{
  "num_hidden_layers": 12,
  "hidden_size": 320,
  "num_attention_heads": 5,
  "num_key_value_heads": 1,
  "head_dim": 64,
  "intermediate_size": 832,
  "vocab_size": 18922,
  "hidden_act": "swiglu",
  "norm": "rmsnorm",
  "norm_place": "pre",
  "norm_eps": 1e-06,
  "positions": "rope",
  "rope_theta": 7420.0,
  "rope_fraction": 1.0,
  "qk_norm": false,
  "attn_scale": 0.125,
  "bias": "none",
  "tie_word_embeddings": true,
  "parallel_block": false,
  "init": "uniform",
  "init_std_qkv": 0.0485,
  "init_std_o": 0.0,
  "init_std_up": 0.0485,
  "init_std_down": 0.0,
  "optimizer": "muon",
  "learning_rate": 0.0145,
  "beta1": 0.93,
  "weight_decay": 0.026,
  "lr_head": 0.00712,
  "warmup_steps": 200,
  "schedule": "wsd",
  "decay_fraction": 1.0,
  "decay_shape": "linear",
  "final_lr_fraction": 0.05,
  "batch_tokens": 131072,
  "max_seq_len": 2048,
  "doc_mask": true,
  "train_tokens": 548700000,
  "max_steps": 4187,
  "dataset": "wikipedia_en"
}
MLP neurons of a small language model. Each row is named by its layer, matrix (gate and up: input weights; down: output weights) and neuron, and shows model dimensions 208-271. Each number is 128 + 32 x the weight over its row's rms, rounded and kept within 0 to 255. A neuron's up and down rows have the sign that makes its largest values positive.
Before each neuron's rows, "fires in" lists the words (lower case) most often at its 100 highest values on Wikipedia text that the model never trained on.

fires in: "to", "in", "and"
L7.gate101 [ 66 156 142 140 114 121 113 114 175  95 102  91 130 111 196 137 115 130 111 171 128 112 150 155 105 132 130 170 176  95 134 136 135 102  90 163 137 138 120 158 126 134 122 129 154 133 107 118 138  94 150 113  94 117 130 139 105  79 131 102 114 102 160  43]
L7.up101 [123 161  92 133 109  89 127 119 159 165  93 102 146 135 166 176  92 130 107 173 132 109 137 144 159 124 107 174 112 123 112 104 145 134 139 109 131 133  92 105 105 169 151 176 148 102 142 146  98 150 111 101 121 156 116 137  70  96  87  96 138 134 130 128]
L7.down101 [192 114 159 176  72 132 144  83 182 165 218 113 146  89 168 142 106  93 139 195 148  95 139  92 112  93 115 127  69 136 166  83  91 125 151  91 128 168 160  98  79 169 119 153 112 134 161 139 121 144 130 121 152 136 115 141 122 182 129 176 121 133 119 203]

fires in: "was", "be", "were", "and", "as"
L9.gate331 [120 134 177 145 177 139 130 171 210 119 116 180  67 151  62  92 113 192 124 147 142 118 113 146  67 129 133 139 152 116 144 105 138 174  74 105 131 169 145 144 113  73 120  89 197 130 140 154  64 118 133 164 184  85  99 124 152 134 118 130 166 155 195 121]
L9.up331 [142  93  99 139  44 140 109 111  95  78 144 128  73 140 152 153 123 169 100  57 166 131 133  94 121  63 121 157 131 134 172  92 120 110 173  66 127 108 178 148 174 158 141 163 135 179 112  85  97 127 104  91 121  91  89 150 117 125 139  52 102 162 178 111]
L9.down331 [152 126 105  59  51 118 142  86  70 113 144 115 142 136 135  75 130 104  86 130  87  88 129 132 170  91 115 143 142 137 145 134 132  95 162  24 125 125 105 124 106 119 112 181 169 140 151  93  99  98  95 164  89 111 113 162 135 110 104 137 182 190  99 118]

fires in: "in", "of", "time"
L5.gate586 [118 114 128 154  94 138 103 163 165 139 120 171 155 102 111 125  95 111 103 142 162 117 157 121 115 152 126 104 129 125 129  76 118 156  73 147 141 149 104 136 133 132 155 154 138 148  62  80  64 115 126 120  56 164 136  75 161 162 109  97 150 177 154  79]
L5.up586 [125  90 131 120 124 119 141 140 170 109  52 152 129 155 179 118 205 101  59 145 133 139 126  95 140 148  96 122  88 106  75 128 119 162 124  41 177 203 113 110 151  99 159 108 138  99 109 138 121 139 181  89 160 147 162 154 162 132 108 114 146 109 133  44]
L5.down586 [145 113 168 144 132 177 138 105  93  83 137 149 125 130 103 107  73 160 102 120 101  72 105 126 205  97 153 114 103 113 159 152 144 140 184 114 160 148 109 160 123  68 129 136 143 148  75 110 130 114 134 140 174 114 125 185 145 136 136 165 125 114 108  98]

fires in: "and"
L5.gate314 [ 99 169  52 136 174  98 172 157  72 136 109 112 127 148 136  94 139 121 124 106 101  93 175 183  82 156 177 158 105  99 110 173  89 144  81 109 178  82 145 155  99  87 155  87 128 137  99 159 119 168 192  94 164 135 118  96 124 112 141 122 158 181 170 193]
L5.up314 [113 196  63 161 178 109  70 156 106 133 157 126 126 152 163 154  93 172 150  97 117 164 156  90 160 102 154 137  95 123 133 114  80 173 124 178 117  83 159 123 148 140 100 138 130  62 184 197 152 107 165 166 139 170 155 108 118 127 171 111 140 147 170  93]
L5.down314 [113 125 136  85 105 178 113 127 108 151 151 187 134 125  33 146 112 153 124  88 142  82  93 152  47 108 147 233 123 156 129  88 123  85 133 103 108 146 138 129 115 154 119 132 135 220 181 114 138 129 159  94 116 123 137 143 110  87 107 123 150 126 171  98]

fires in: "of"
L2.gate280 [139  94  94 159 154 142 151  90  96 163 129 147  79 111 126 121 195 148 185  88 134 144 131 111 142 120 140 124 154 160  88 100  99 140 143 101 165 147  87 145 165 123 127 124 185  90  98 113 102 172 140  67 200 114 149  72 110 200 130 130 100 129 126 107]
L2.up280 [128 112 127 129 133 139 124  83 165 120 101  76 154 164 134  95 104 152  73 124 147 198 106 151 136 154 151  97  80 165  69 124 159 153 170 116 132  80  70 167 126 150 122 117 125 145  58 173 114 129  78  51 135  81 161 182 123  23 132 172 168 131 137 100]
L2.down280 [117 156  79 164  80 137 150 112 127  88  97 109 183 124 121 119 150 113  60 143 201 196  90  91 151 125  45 127  80  85 132 130 185 101 165  80 125  91 107 130 156 122  94  88 143  93 133 118 186 159 174  81 149  91 137 176 172 137 106  85 110 141  95 152]

fires in: "not", "olsen"
L3.gate450 [168 165 145 142 134 109 162 170 109  93 172 139 141 138 145 174 130 103 137 102 116 179 102 171 112  54 134 134 141 118 104 132 144 123 177 144  70 191 151  97 145 119 161  97 146 157 111 167 125  98  90 157 120 154 164 123  94 138 178 148 149 151  70 112]
L3.up450 [104 150 155 114 128  90 176 165  81 185 166 157  93 168 133 144  97 186 135 114 120 154 128 147 124  87 154 178 127 134  94 103 140 129 140 154 151 156 156  99  42 113 113  82 133 206 169 168  94 131 129 136 139 118  92  78 162 152  88 179 108  78 138 150]
L3.down450 [101  94 152 158 154  70 148 138 118 143 150 149  68  95 134 106 151 138 194 116 135 140  85  91  88 120 175 163 145  77  89 135  82 131 150  85 157 113 136 207 148 134 195 199 162 110 128  99 131 156 127  86 143 139  76 161 145 125  75 128  99 140 116 170]

fires in: "more", "over", "than", "of"
L3.gate103 [162 154 128  89 226  88 105 112  78  91 101 140 197 146 168 120 105 147 134  78 163 118 136 139  85  70 136 157 162  96  69 130 130 122 119 111 109 112  89 157 114 143 217 147 122 102 144  90 112 143  75 129 133 140 121 144 157  98  88 192 137  71 134  79]
L3.up103 [143 103 155 120 133 143 159 129 184  97 174 140 170 131 174 134  55 115 178 137 175  60 115 112  93  75 103  74 148 136  73 169  98 138 114 164 117 144 104 109  96 114 132 156  95 121 156 147 152 122  77  80 159 171  99 121 140 144  98 134 128 129 107 137]
L3.down103 [133 152  97 134 154 128 148 141 111 110 113 167 153 108 138 132 101  77 113 157 181 135  55 137 119 126  82 128 146 141 143  85 150  96 141 124 105 145  99 149 149 121 135 123 165 126 219 120  98 144  95 121 151 202 134 139 107  84 100 134  90 105 133 128]

fires in: "and", "was", "he", "but"
L7.gate812 [114 128 231 109 106 134  93 122 154 146 144  55 141 153 150  94 173 156 155 147 138 123 101 105 152 174 133 168 153 120 155 130 180 118 107 124 169 110  57  87 145  79 129 132 137 113 118 100 144 145 157 136  83 158 100 170 153 104  86 128 104 141 182 135]
L7.up812 [131  58 140 131  84  99 155 134 158 108  81 169 108 118 104 111 114  74 123 166 119 134 142 179 173 177 115 101 108  78  91 138 185 128 172 187 150 151 107 124 115 113 150 117 175 125  82  64  95 153 111 190  84 164 116  99 167 151 117  69 158 118 131  89]
L7.down812 [107 112 192 131  95 165  86 162 111 160 164 132  95  79 105 102 117 122 168 115 138 147 117  76  99 144 138 137 101 150 127 114 141 131 167 146  66 219 146 130  97 152  76 169  98 130 118 128 122 135 193 147 153 108  75 165  85 114 127 118 191 106 129 112]

fires in: "that", "which", "it", "this", "name"
L9.gate795 [ 84 162 128 104  57 135 109 141 151 169 117 214 149 156 177 167  68 115 164 128  78 140  65 127 124 107 188 160  98 144 120 117 169 108 160 128 128 119 143 106 127 134 171 119 155 107  79 130  71 132 129 140  99  94 108 117 132 137 181 147 141  97 153 128]
L9.up795 [143 106 143 125 137  70 141 149 155 163 109 145 122 122 104 160 192 155 159 116 112 171 113 154  67 181 101 128 151 147 117 143 169 140 137 139 158 102 104 110 126  55 198  59 144 167 131  99 165 152 149 156 134 104 118 109 150 132 112 121 130  92 123 122]
L9.down795 [159  91 159  80 158 144 132 179 139 120 133  57 135 152 215 128  89 133 120 118 162 118 126 109 171  59 152 100 146 145 112 137  91 153 108 130 112 133 183  91 125 150 162 128 105 151 107 168 127 162 154 143 120 103 112 162 169 134 115 113 152  94  89 119]

fires in: "not", "are", "almost", "t", "am"
L5.gate650 [ 74 171 111  88  81 174 148 125  77 161 148 124 130 137  88  82 142  88 152 117 116 143 139  86 204 127 112 132 116  79 162  78 147  69 165 205 163 118  66 170 203 183 153 109 126 138 121 112  60 118 174 159  92 137 104 167 159 109 136 150 158  53 153 102]
L5.up650 [ 79  84 155 103 131 165 212 148 111  68 104 136 112  81 141 133 125 112 151 138 121 102 151 142 145 162  89 194 104 176 116 160 122  59 154 154 102 143 151 135 154 154 111 128  88 117 161 116 101 112 124 127 157 136  80  84 149 133  97 181 129 102 101 127]
L5.down650 [148 149 157 112  95 117 108 138 158 143 183 152 149 118 112 128 203  99 116  74  91 198 110 109  78  93 166 118 107 104 151  78 108 139 107 186 170 158 132 145  63 118  75 162 164 156 152 143 129 135 169 115 160 177 146  95 110  95  53 134 136 130 152 113]

fires in: "with", "a", "have", "no", "had", "an"
L7.gate311 [146 110 154  84 145 151 162 144 111  99  30 147 167  81 191 124 187 133 130  92  89 179  99 163 125 122 136 143  67 151 119  94 195 138 141 107 104  99 135 131  98 143 116 183 150 184 168 140 132 103 129 156 175 142 152 117 131 123  97  95 116 138 135 145]
L7.up311 [100 154  46 154 109 156 119 119 103  81 139 131 112 164 128  83  69 161 133 133 150 130 139 129 172 144 119 149 159 134 187 145 133 142 125 188 194 127 150 136 108 119 117 159 138 182 106 196 149 194 164 124  87 118 121 132 111 106 182 155 102 107 133 106]
L7.down311 [142 149 132 115 145 109  72 147 145  71  74 168 144 103 144 154 169 120 139 107  81 121 116 135 149 103 102 103 134 161 110  78 144 118 132  89 126 125  86 131 169 150  93 147 121 188 169 145 142 148 130 168 192 141 128 122 135 135 101  90 164 153 142 145]

fires in: "of", "ius", "alliances"
L5.gate126 [131  65 110 170 146 142  53 198 132 110 120 175 165 160 158  98 104 157 133 128 168  79 137 158  78  68 128  75 138 186 115  92 117 149  62 115 109 118 119 100 106 162 107 119 126 182  88  72 157 174 104  85 143 155  99 150 110 163 130 151  67 102 144 120]
L5.up126 [109 101 107 156 109 148 138 111 137 111 121 105 164 120 163 121 119 138 112 121  43  84 128  83  69 109 155 114 136  82 120 136 141 193 164  50 106 116 126 153  90 136 161  82  98 153 147 134 100 142 142  40 102 155 121 191 158 125 152 138 163 132  94 148]
L5.down126 [ 96 111 140 140 143  38 120 141  86 161  83  85 144 157 123 131  87 202 141 167 154 130  81 127 138  46 134 154 139  96 125 119  82 119 131 134 107 101  54 139 147 135 126 134 156 129 116 110 208 140 240  92 123 155 165 192 122 121  75 145 106  86 173 130]

fires in: "to", "in", "into", "of"
L2.gate784 [124 183 145 108 109  86 147  68 143  90 151 107 154 113 127 186  64  70 148 117 110 150 161 135 180 101 154 124 113 145 133 144 139 154 152 186  94 174 141  90 138 153  89  70 145 120 122 178 130 103 146 138  79  89 103 156 135 124 106 132 186 137 149  78]
L2.up784 [130 135 167 130 152 108 104 101 165 158 199 105 149 111 145  94 100  95 168 170 116 119 159 191  92 180 176  75 105 168 177 136 172 138 135 131 154 151 111  77 170  90  79 152 135 145 171 137  76  78 174  93 148 133 117 119  89 116 126 151 173 141 142 127]
L2.down784 [110 148 108 114 138 155 128 141 109 119 154 116 146  98 136  97  87 138 119 143 146 125 136 157 152  85 124 192 150 185 107 109 144 143 102 104 115 140 113 151  92 126  39 122 132 143  67 101 130 169 133 168 119 155 126 112  87 160 120 117 181 132  94 151]

fires in: "on", "states", "olsen", "from", "strongman"
L2.gate706 [157 114  62  95 173 103 120 139 135 151 154 167 159 161 115 129 154 184 119  49 153  78  99 219 157 169 110 136 150 151 190 157  87 192 122 172  90 192  91 119 109 131 100 164  97 130  95 152 106 108 154 125 105  78 161 133 170 146 135  45 116 135 136 140]
L2.up706 [149 149 108 118 141 116 169 181  90 109 129 152 138 116 162  84 114  99 183 130 103 183 106 147  87 190 112 153  90  92  72  79  98 116 121  85 104  86 127 135 132  97 140  91 114 114  52 125 135 183  99  98 150 105 170  88 166 118 147 107 182 130 115 130]
L2.down706 [164 130 125 113 170 107 156 171 162 161 107 104 156 152 126 101 181  67  92 102 151 165 171  61  73  95 184 109 156 162  78  94 129 154 135 169 157 100 133 133 148 134 103  59 146 168  61  55 138 168 147 132 150 137 115  93 119 146 116 107 118 117  86 135]

fires in: "of", "during", "time", "led"
L9.gate114 [136  91 116 143 118 120 123  99 113  90  71 134 126 147 115 113 134 138 100 121 149 155 120 141 109 169 157 132 137 106  83 158 140  93 146 117 150 117 131  80 127 105 116  97 130 124 183 132 180 215  92 103 172 109 106 182  30 113 129 133 121 154 160 175]
L9.up114 [158 134 138 188 119 141 131 137 135 109 173  95  65 108 110 117 102 121 131 173 149 107  95 125 139 129 131  88 103 118 125  40 166 115 151 203 134 151  88 160  70 155 112  38 161 125 120 121  74  93 191 166 133 150  89 141 116 139 123 124 116  95 139  89]
L9.down114 [151  60 166 108 144 168  57 121 169 123  97 153 125 106 143 117 159 151  94 131 120 165  78 104 141 134 148 214 102 145 100 165  99 129  96  47 105 188 173 120 120 106 191 170 105 118 146 127 126 156 147 113 142  69 111 126 144 184 140 165  84 114 117 132]

fires in: "for", "a", "during", "at"
L7.gate504 [127 153 114 210 141 120 152 142 129 108 127 112 103 135 137 130 108 193 125  95 179 104 156 133 130 127 109  76 166 101 157  68 118 103 146  63 182 116 103 122  81 127  98 134 141  92 154 146 181 115 129  85  92  97 166 174  63 114 159 127 173 147 168 125]
L7.up504 [160 133 142 140 147  97 118 127 135 120  71 141  66 158 144 149 146 167 117 131  86 153 108 166 131 103  88  92 102 159 160 130 121 171  85  85 155 180  95 125  81  86  77 110  79 115 113 163 146  90  93  65 140 108 111 158 112 119 141 143 108 125 171  82]
L7.down504 [185 151 150 178 113 155 125 118 118 102 167 130 101 157 128 110 127 131 135 100 175 113  96 216  78 146 103 140  98 134 152 162 140 151 109 136 101 189 113  56 140 130  90 147 197 132 132 126 116 121 117 136 140 146 150 200 140 147 112 133 155 145 113  66]

fires in: "in", "as", "with"
L3.gate332 [153 151 131 153 151 127 172 113 161 127 129 154 150 113 145  60  69 134  95 113 184 132 138 179 205 191 143 163  93  50 187 108  90 152 103  92 110 161 117  41 111 108 107 131 149  75 146 150 149  70 150 116 151 124 156 156 129 106 145 137 147 122  91  97]
L3.up332 [180 138 171 111 170  63 122  80 121 164 119 201  64 109 136 143  59 128 180 137 103  47 183  77 117 168 117 154 160 121  99 120 182 102 108  80 133 147 159  84  89 132  75 185 107 140 148 120 172 184 163  97 143 138  51 124 202 126 139  98  61 143 100 125]
L3.down332 [151 135 160 135  75 124 114 151 154 170 106 137 161 163 103 134  97 146 163  96 136 130 106  83 156 140 114 159 121 112 196 123 181 138 144 141 112  71 165 141 129 108 206 128  73  93 105 178 101  79  95 125  98 141 117  96  62 133 119 209 123 151  84 148]

fires in: "however", "very", "though", "although", "but", "quite"
L3.gate583 [ 90 132 160 141  81 181  50 184 204 113 125 107 112  94  92 150 141 112 148  72  70  93  86 107  88 127 140 134  96 139  98 120 131  75 111 155  92 141 154  80 157  78 185 170  80  84  94  74 118  82 183 126 121 114 138 141 154  62  62 110 114  91 124 100]
L3.up583 [136 113  80 155 114 161 136 136 128 141 111 113 117 120 127 142  70 128  61 163 147  65 144  64  81 105 164 108 170 135 118 178 170 158 121  89 154 137 128 127 123 159 128  81 197 138  99  75 159 136 145 127 146  88  83 105 155 218 137  98 150  70 141  61]
L3.down583 [116 153 158 118  50 107 118 192 156 139 124 119 116 106 134 187 145 102 114 129  68 156  53 109 140 137 119 171  56 156 130  99 187 102 112 174 139 141  90  91 164 134 167 104 142  95  96  78 148 107 178 128 136  66  77  86 176 154 150  98 147 105 136 167]

fires in: "it", "which", "that"
L9.gate162 [179 208  99 122 123 140 182 138 138 109 153 119 165 136 145 151 157  84 156 115 151 153  91 160 133 145 119 138 144 109  25  95 153 137 170 146 141 142 123  91 145 139  83 168 160 158  90  90 101 135 141 111 177 125 151  67 155  55 119 104  85 166 175  63]
L9.up162 [177 108 129 111 108  82 127 147 129 141  80  50 112 120 163 117 143 125 147 178 172 163  31 113 140 152 146 151 115 131 158 140 161 136 195 126 137  88 157  58  69 114 141  96 142 194  90 108 170  80 198 187 108  54 156 106 146  74 181 154 119 133 138  82]
L9.down162 [ 99 158 139 140 149 132 143  89 106  99  99  82 169 133 173 191 145 149 187 122  79  92 157  59  78 141  81 115 149 161 160  99 102  85 126  74 142 143 139 129 192 154 132 121 132 122 156 164  93 121 129 110  86 159 135 126 144 171 110 106 135 110 131 105]

fires in: "at", "for", "of", "in"
L7.gate32 [141 185 160  92 149 105  86 206 102 123  90 105 187 122 183 126 143 113 115 161 129  81 113 118 154 109 136 152 145  89 126 100  89 125 144 199 121 123  94 165 170  79 133 160 114  82 102 123 109  81  93  88 113 128  80 170 146 147 146 105 127 141 161  57]
L7.up32 [133  97 136 176 148  97 109 142 106  71 148 123  98 129 124  78 113 138 123 148 142 115 114 128 147 170 157 115  88 194 157 102  91 162 145 111 100 153 111 158 124 111 109 193 136 105 147 140  40  90 175 184 171 143 161 109 128 149 105 145 126 123 136  84]
L7.down32 [ 92 127 150 160 115 114  98 155 130 156 104 167 154 179 132 175 114 123  74 111 139 138  80 135 166  88 148 136 115  76  94 159 152 120 188 207  96 167 149 112 158  72  83 130 113 165 158 127 105  86 132 125 181 134 152 178  99 160 134  79 139 152  60 174]

fires in: "of", "to", "among", "than", "like"
L5.gate491 [144 121 141  89 152 110 152 120 123 144 123 115 111 139 172 147 136 150 146 152 134 152  80 107  68 132 128 100 136 116 105  62  97 167 149 141 167 107  93 159 144 138 131 122 103 184 110 164  93  76 181  97 120 142 146  88 132  89  69 121  53 154 118 137]
L5.up491 [117 164 131 124  97  53 101 134 167 128 117  51 133 124  96 156 131 141  83 165  85 108 155 187 119 135 158  76 144 151 111  94 159 145 167 116 195 155 118 143 149  93 120 116  99 102 116 112 140 102  43 119 126 189  91 149  65 133 124 145 127 125 139 138]
L5.down491 [105 124 156 125 144 140 131 110 117 101  99 122 119 146 174 143  89 148  82 139 139 167  97  72 150 166 185 137 156  99  66  80 134 173 164 177 119 163 181 138 138  96 118 116  94 106 150 178 123 146  96 166 115 120  74 158 148 141 127 159  54 128  65  98]

fires in: "was", "were", "is"
L9.gate141 [137  97 149 130 126 144  87 183 139 166 135  91 147 135 160 140 168 136 144 130 127 150 163 132 164 136 165 114 123  90 168 145  66 129 141 128  92 222  78 106 152  75  88 114 149 103  92  83  84 109 122 149 145  91 122  80 178 120 152  83 131 153 176 113]
L9.up141 [ 96 110 131 132  87 179  80 168 176 133 117 123 141 126 139 125 162 139 104 133 119  91 116 112  99 205 125 145 139 103 147  90 146 132 129 113  72 140 122 124 136  88  83 108 194 193 116  94  99 105 126 173 167 154 151 176 125 128 130 130 117 131 165 124]
L9.down141 [ 65 103 126 126 124 116 144 147 160 178 125 145  93 120 115 178 135 131 110 131 144 167 123 158 182 119  97 107 168  61 119 116 195  42 195 205  85 146 167  94 177 143 101 142 138 109 194  65 107 118 113 149 142 142 151 174  69 104 122 155  84 185  77  85]

fires in: "for", "of", "by", "in", "when", "to"
L5.gate461 [177  90 135  98  69  99 150 152 142  93 152  79 124  78 146 146 135 109 173 158 169 139 162 121 176 102 169  91 116 127  54  87 104 123  80 190 167 147 160  90 131 129 146 129 144 116 110  74 150 145 172 173 171 152 121  83  83  46 112 140 150 122 126 120]
L5.up461 [131 111 136  75 120  90  95 174 147 101 100  52 106 155 160 118  83 149 128 123 114 139 137 103 195 144 124  97 108  77 133 125 161 106 146 131  70  99 109 117 120  93 183 153 113 108 132  86 150 133 141 119  96 148 103 190 112 152 102  91 140 103 100 144]
L5.down461 [168 130 142 110 107 110 178 156 113 115 131 100 130  95 102 118 162 138 181 103 171 102 113 143 137 173 117 140 115  97 105 179  91 117 117 160 171 112  92 141 150 112 138 166 101 117 163  91 106 159 119 198 137 146  97 148  94 163  76  93 141 143  90 129]

fires in: "up", "during", "in", "under"
L2.gate204 [196 142  94 126  92  99 122  92  79 111 138 145 133 141  95  47  81 153 135 111 146 102 152 111 126 152 188 152  85 156 139 132 137 133 105 155 151 141  73  98  70  88 100 152 101 143 113 103  73 110 141 192 109 136 111 145 128 143 103 149  70 164 110 141]
L2.up204 [117 131 126 163 162 165  99 151 157 177 116 177 149 187  90 110  88 155 144  91 153  84 142 130 167 162  84 144 131 159 132 146 127 112  97 170 109 159 168  88  88 115 128 144 152 100 186  60 105 142 125 213 146 143 107 130 177 105 104 138  82 128 104 131]
L2.down204 [ 81 118 110  70 124 143 133 146 180 101 129 124 136 146 162 129 138 176 114 163 149  72 108 101 122 121 145 115  95 157 141 105 127 160 119 120 109 121 222 187 163  73  88 117 140 110 142 101  91 128 170 105 112 137 119 118 159 120 169  57 157  94  60 186]

fires in: "in", "and", "of", "until", "to"
L9.gate577 [ 68 169 143 117 143 154 147 124  97  90 106 147  95 116 146 190 129 148  92  97 163  79 116 137  72  89 129 133 159 149 194  78 209 144 162 144 175  15 134  80 131  78 183 142 121 128 169 151 112  67 167  84  72 102 136  87 119 180 102 164 114 162 157 160]
L9.up577 [127 143  68 174 107 127 153 152 114 110 122  98  87 178 146 162 104 163 128 110 123 112 136 139 123 118 120 147 137 137 153 126 162 106 148 164 151 124 139 200  98 177 120 121  93 108 131 102 122 116 131  93 128 117 153 204 140  98 148  63 115  92 144 118]
L9.down577 [104 158 182 107 114 160 115 133 165  67 125 116 157 131 163 137 153 113 134 228 108 117  92 100 129  98 124 108  93 138  93 140 132 130 114 128  96 137  93 126 130 100 131 139 209 118 168 105 117 159 143 135 143  71 140 164 101 160 135 219 176 159 130 150]

fires in: "a", "indian", "azerbaijani"
L2.gate620 [134 145 134 161 120 153 149 125  91 159  92 137 122 152  77 123 116  57 114 105 186 144 189 106 106 136  66 135  99 151 146 118  92 178  96  89 135 118 140 191  94 130 134 108 141 169 107  84 140 106 116 110 168 147 146 144 119 123 107 121  86 135 114 120]
L2.up620 [130 158  85 128  76 136  96 127 161 214 157  94 147 197 171 176 114 149  93 139 114 150 113 136  74 117  79  98 117 146 121 173 131 221 117 102 155 155 110  98 116 111  97 137 139 134 165 116  83 128 145  93 124 113 149 130 117  76 126 119 123 132 145 102]
L2.down620 [167 163  99 170 137 164 134 125 165  92 137 157 117 142 149 125 158 153 159  96 112  99 135 140 166 146 123 149 123  98 149 191 161  76  68 104 134  72 130  78 124 146  67 175 104 143 154 138 144 109 149 129 102 134 137 197 158 134 174  73 175  58 161 161]

fires in: "after", "as", "following", "on", "during", "at"
L9.gate758 [177  92 108 122 155 158 103 254 137 112 135  98 120 108 132 179  82 151  81 126 183  68  72 121 162 117  41 181 134 114 141 105 112 120  93 117 112 120 110 111 113 142  94 105 101 165 177  54 185 121 144  52 156 141 158  73 110 190 131 130 104 120 111 179]
L9.up758 [133 118 150 178 100 147 102 104 194 102  63 103  83 149 107 153 165 176 145 162 171 148 150  94  97 136 102 162 131 117 191 123 141 102  92 177  93 144 121 112 109 123 119 146  81 155 124  87 107 142 165  85 153 116  95  93  69 120 181 167 100 112 144 115]
L9.down758 [ 85  99 136 154  95 148 163 114 119 144  97  85 100  70 142 103 124 152 114 106 178  91 119 100  89 141  83 183  95 164 119  98  99 122 123 109 147  82 121  78  82  79 120 137 134  98 142  41 136 160 132 147 159 140 127 116 114 167 118 220 147 127 180 136]

fires in: "was", "is", "would", "not", "were", "had"
L9.gate181 [102 165 161 132 168 149 133 162 166  99 132 176 166 146 114  88  73 113 167 155 134 170  58 155  96  98 145 212  91 177 177 132 161 146 153  89 126 113 123 101  74 164  91 136 144 138 152  70 112 163 191 166 172 135 160 109 103 146 138 100  85 171 144 115]
L9.up181 [115  55 176 110 170 133 122 108  99 104 155 132  95 159 107 146  37  87 131 118 102 134  88 153 158  94 115 119  53 134 108  92 114 114 118 126 144 162 147  89 140  71 101  77 120 137  26  49  93 158 109 107 114 102 127 146 103 143 131 140 133 140 106  87]
L9.down181 [175 129 142 117 122 114 140 150 134 117 165 100 115  92 141 112 155 165  82 150 133 117 111 164 116  79 106 118 191 152 100 161 153 123  76 139 112 136 129 101 110 140 189 126  86 162 178 152 124 135 119 154 115 149 130  80 141 113 107 151 135 129 108 157]

fires in: "to", "least", "than", "about", "of"
L7.gate111 [ 83 148 125 103  99 156 103 135 164  82 100  95 111 106 149 137 155 112 154 149 116 130  75 119 134 130 178 118 183 119 142 135 160 144  67  67 136  86 156 153 107 136 164  79 121 135 135  57 108 102 161  89  86  88  88 122  69 116 134 135 123 127  92 121]
L7.up111 [143 175 149 137 146 166  88 136 186 125 171  47  98 125 122  95 136 128 135 109 137  86  32 167  65 113 122 105 151 149 175  98 137 132 119 171 147  98 131 109 103 127 104 125 117 166 189 157 101 122 117  79  99 100  99 182 141 145  83 170 118 121 110  95]
L7.down111 [166 119 165 125 119 114 150 154 139 131 175 163 172 152 109  93 135  75 132 165 180 152  84 112 138 127 129 111 111  90 220 100 141 154 140 129 168  82 148 182  95 145 135 133  94 132 116  64  96 149 115 140 133 151 107  85  69 139 113 133 141  94 107 153]

fires in: "most", "more", "very", "too", "quite", "highly"
L7.gate742 [121 167 138 117  61 108 125 132 155  48 135  89 103 133 140 137 134  86 136 107 123 135 147 121  93  83 128 183 116  90  64  90  63 123  81 132  81 143 114 101  95 143 146 156 117 148  72  22 172 131 116 151 159 127 138 132 128  74 154 167 202 176 153 166]
L7.up742 [155 132  87 106 106 121 117 124 150  66  86 109 161 121 123 152 165 108  79 118 121 103 122  66  57 109 120 198 176  97 140 131 177 136 154 152 102 178 102 156 133  56 195 149 101 100 108  88  85 130 148 131 170 144 115 114 143  63 174 144 184 119 163 149]
L7.down742 [158 134 201 136  86  85 145 136 147 113 149 132 114 139 136  97 178 129  73 126 133 164 100 188  52 105 175 124 120 110 137 111 133 148 151 138  94 175 142 153 194 192  86 134  95 118 156 127 126 145 141 170 120 135 147 141 192 123 111 117 176 107  88 190]

fires in: "have", "had", "has", "in", "on", "of"
L9.gate484 [161 151 118  93 124 114 132 124 153  95 130 102 102 126 163 123 118 137 133 133 135 199 159 157 168 121  99  99 116 181  83  75 134 169 139 122 167  88 111 129  98 116 164 175 115 189 107 118 156 102 152 123 138 122 112 109 168 124 118 142 132 181 134 143]
L9.up484 [125 134 162  92 120 139  98 142 136 105 146 122 119 167 118  90  79  99 145 125 132 165  99 204 131 155  84 103 121 173 130  95  97 180 148 105 149 153 134 107 119  99 142 181 141 134  76 130 115  57 113 124 114  71 101 174  86 108 124  79 113 152  99  78]
L9.down484 [120 116  82 133 204 152 146 117  94 159 147 139 132 146 138 141 121 108 107 139 147  93 108 136  89 109 137  97 165 103 144  88 106  92  84 114 101  94 132  87 164  93  91  65 152 131 159 174 135 161 155 112 128  68  91 142  97  87  89 144 103  81 180 129]

fires in: "a", "an", "is"
L9.gate719 [ 90 134 139  96 170 109 142 189 112 212 123 101  80 129  85 166 170 169 168  93 105 120 119 128 145 126 166  90 147 137  57 118 159 111 111 149 154  99 195 184 117 143 196 136 118 124 175 150 144 186 134 188 116 140 141 164 159 125 122 139  54 111  73 122]
L9.up719 [147 148 101 146 126  95  98 162 179 112 169  24 126 189  92 174 166 136 139 118 109 120  54 102 134  89  97  94 109 113 119 147 134 122 133  96 118 161 171 130  84  71 145 116 124 171 130 131 103 142 144 108  68 126  98 170 131 121 155  86 142  68 115 109]
L9.down719 [ 86  92 124 123  83 124 131 127 114 111 113 175 179 145 128  82 113 143 118  77 156 121 127 103  90 152 135 177 130 100 152 144 107  96 132 100  84 145 125 146 135 141  77 114 109 102  54 196 211 111  92 116 140 125  89  86  89 216 146  87 188 111 102 138]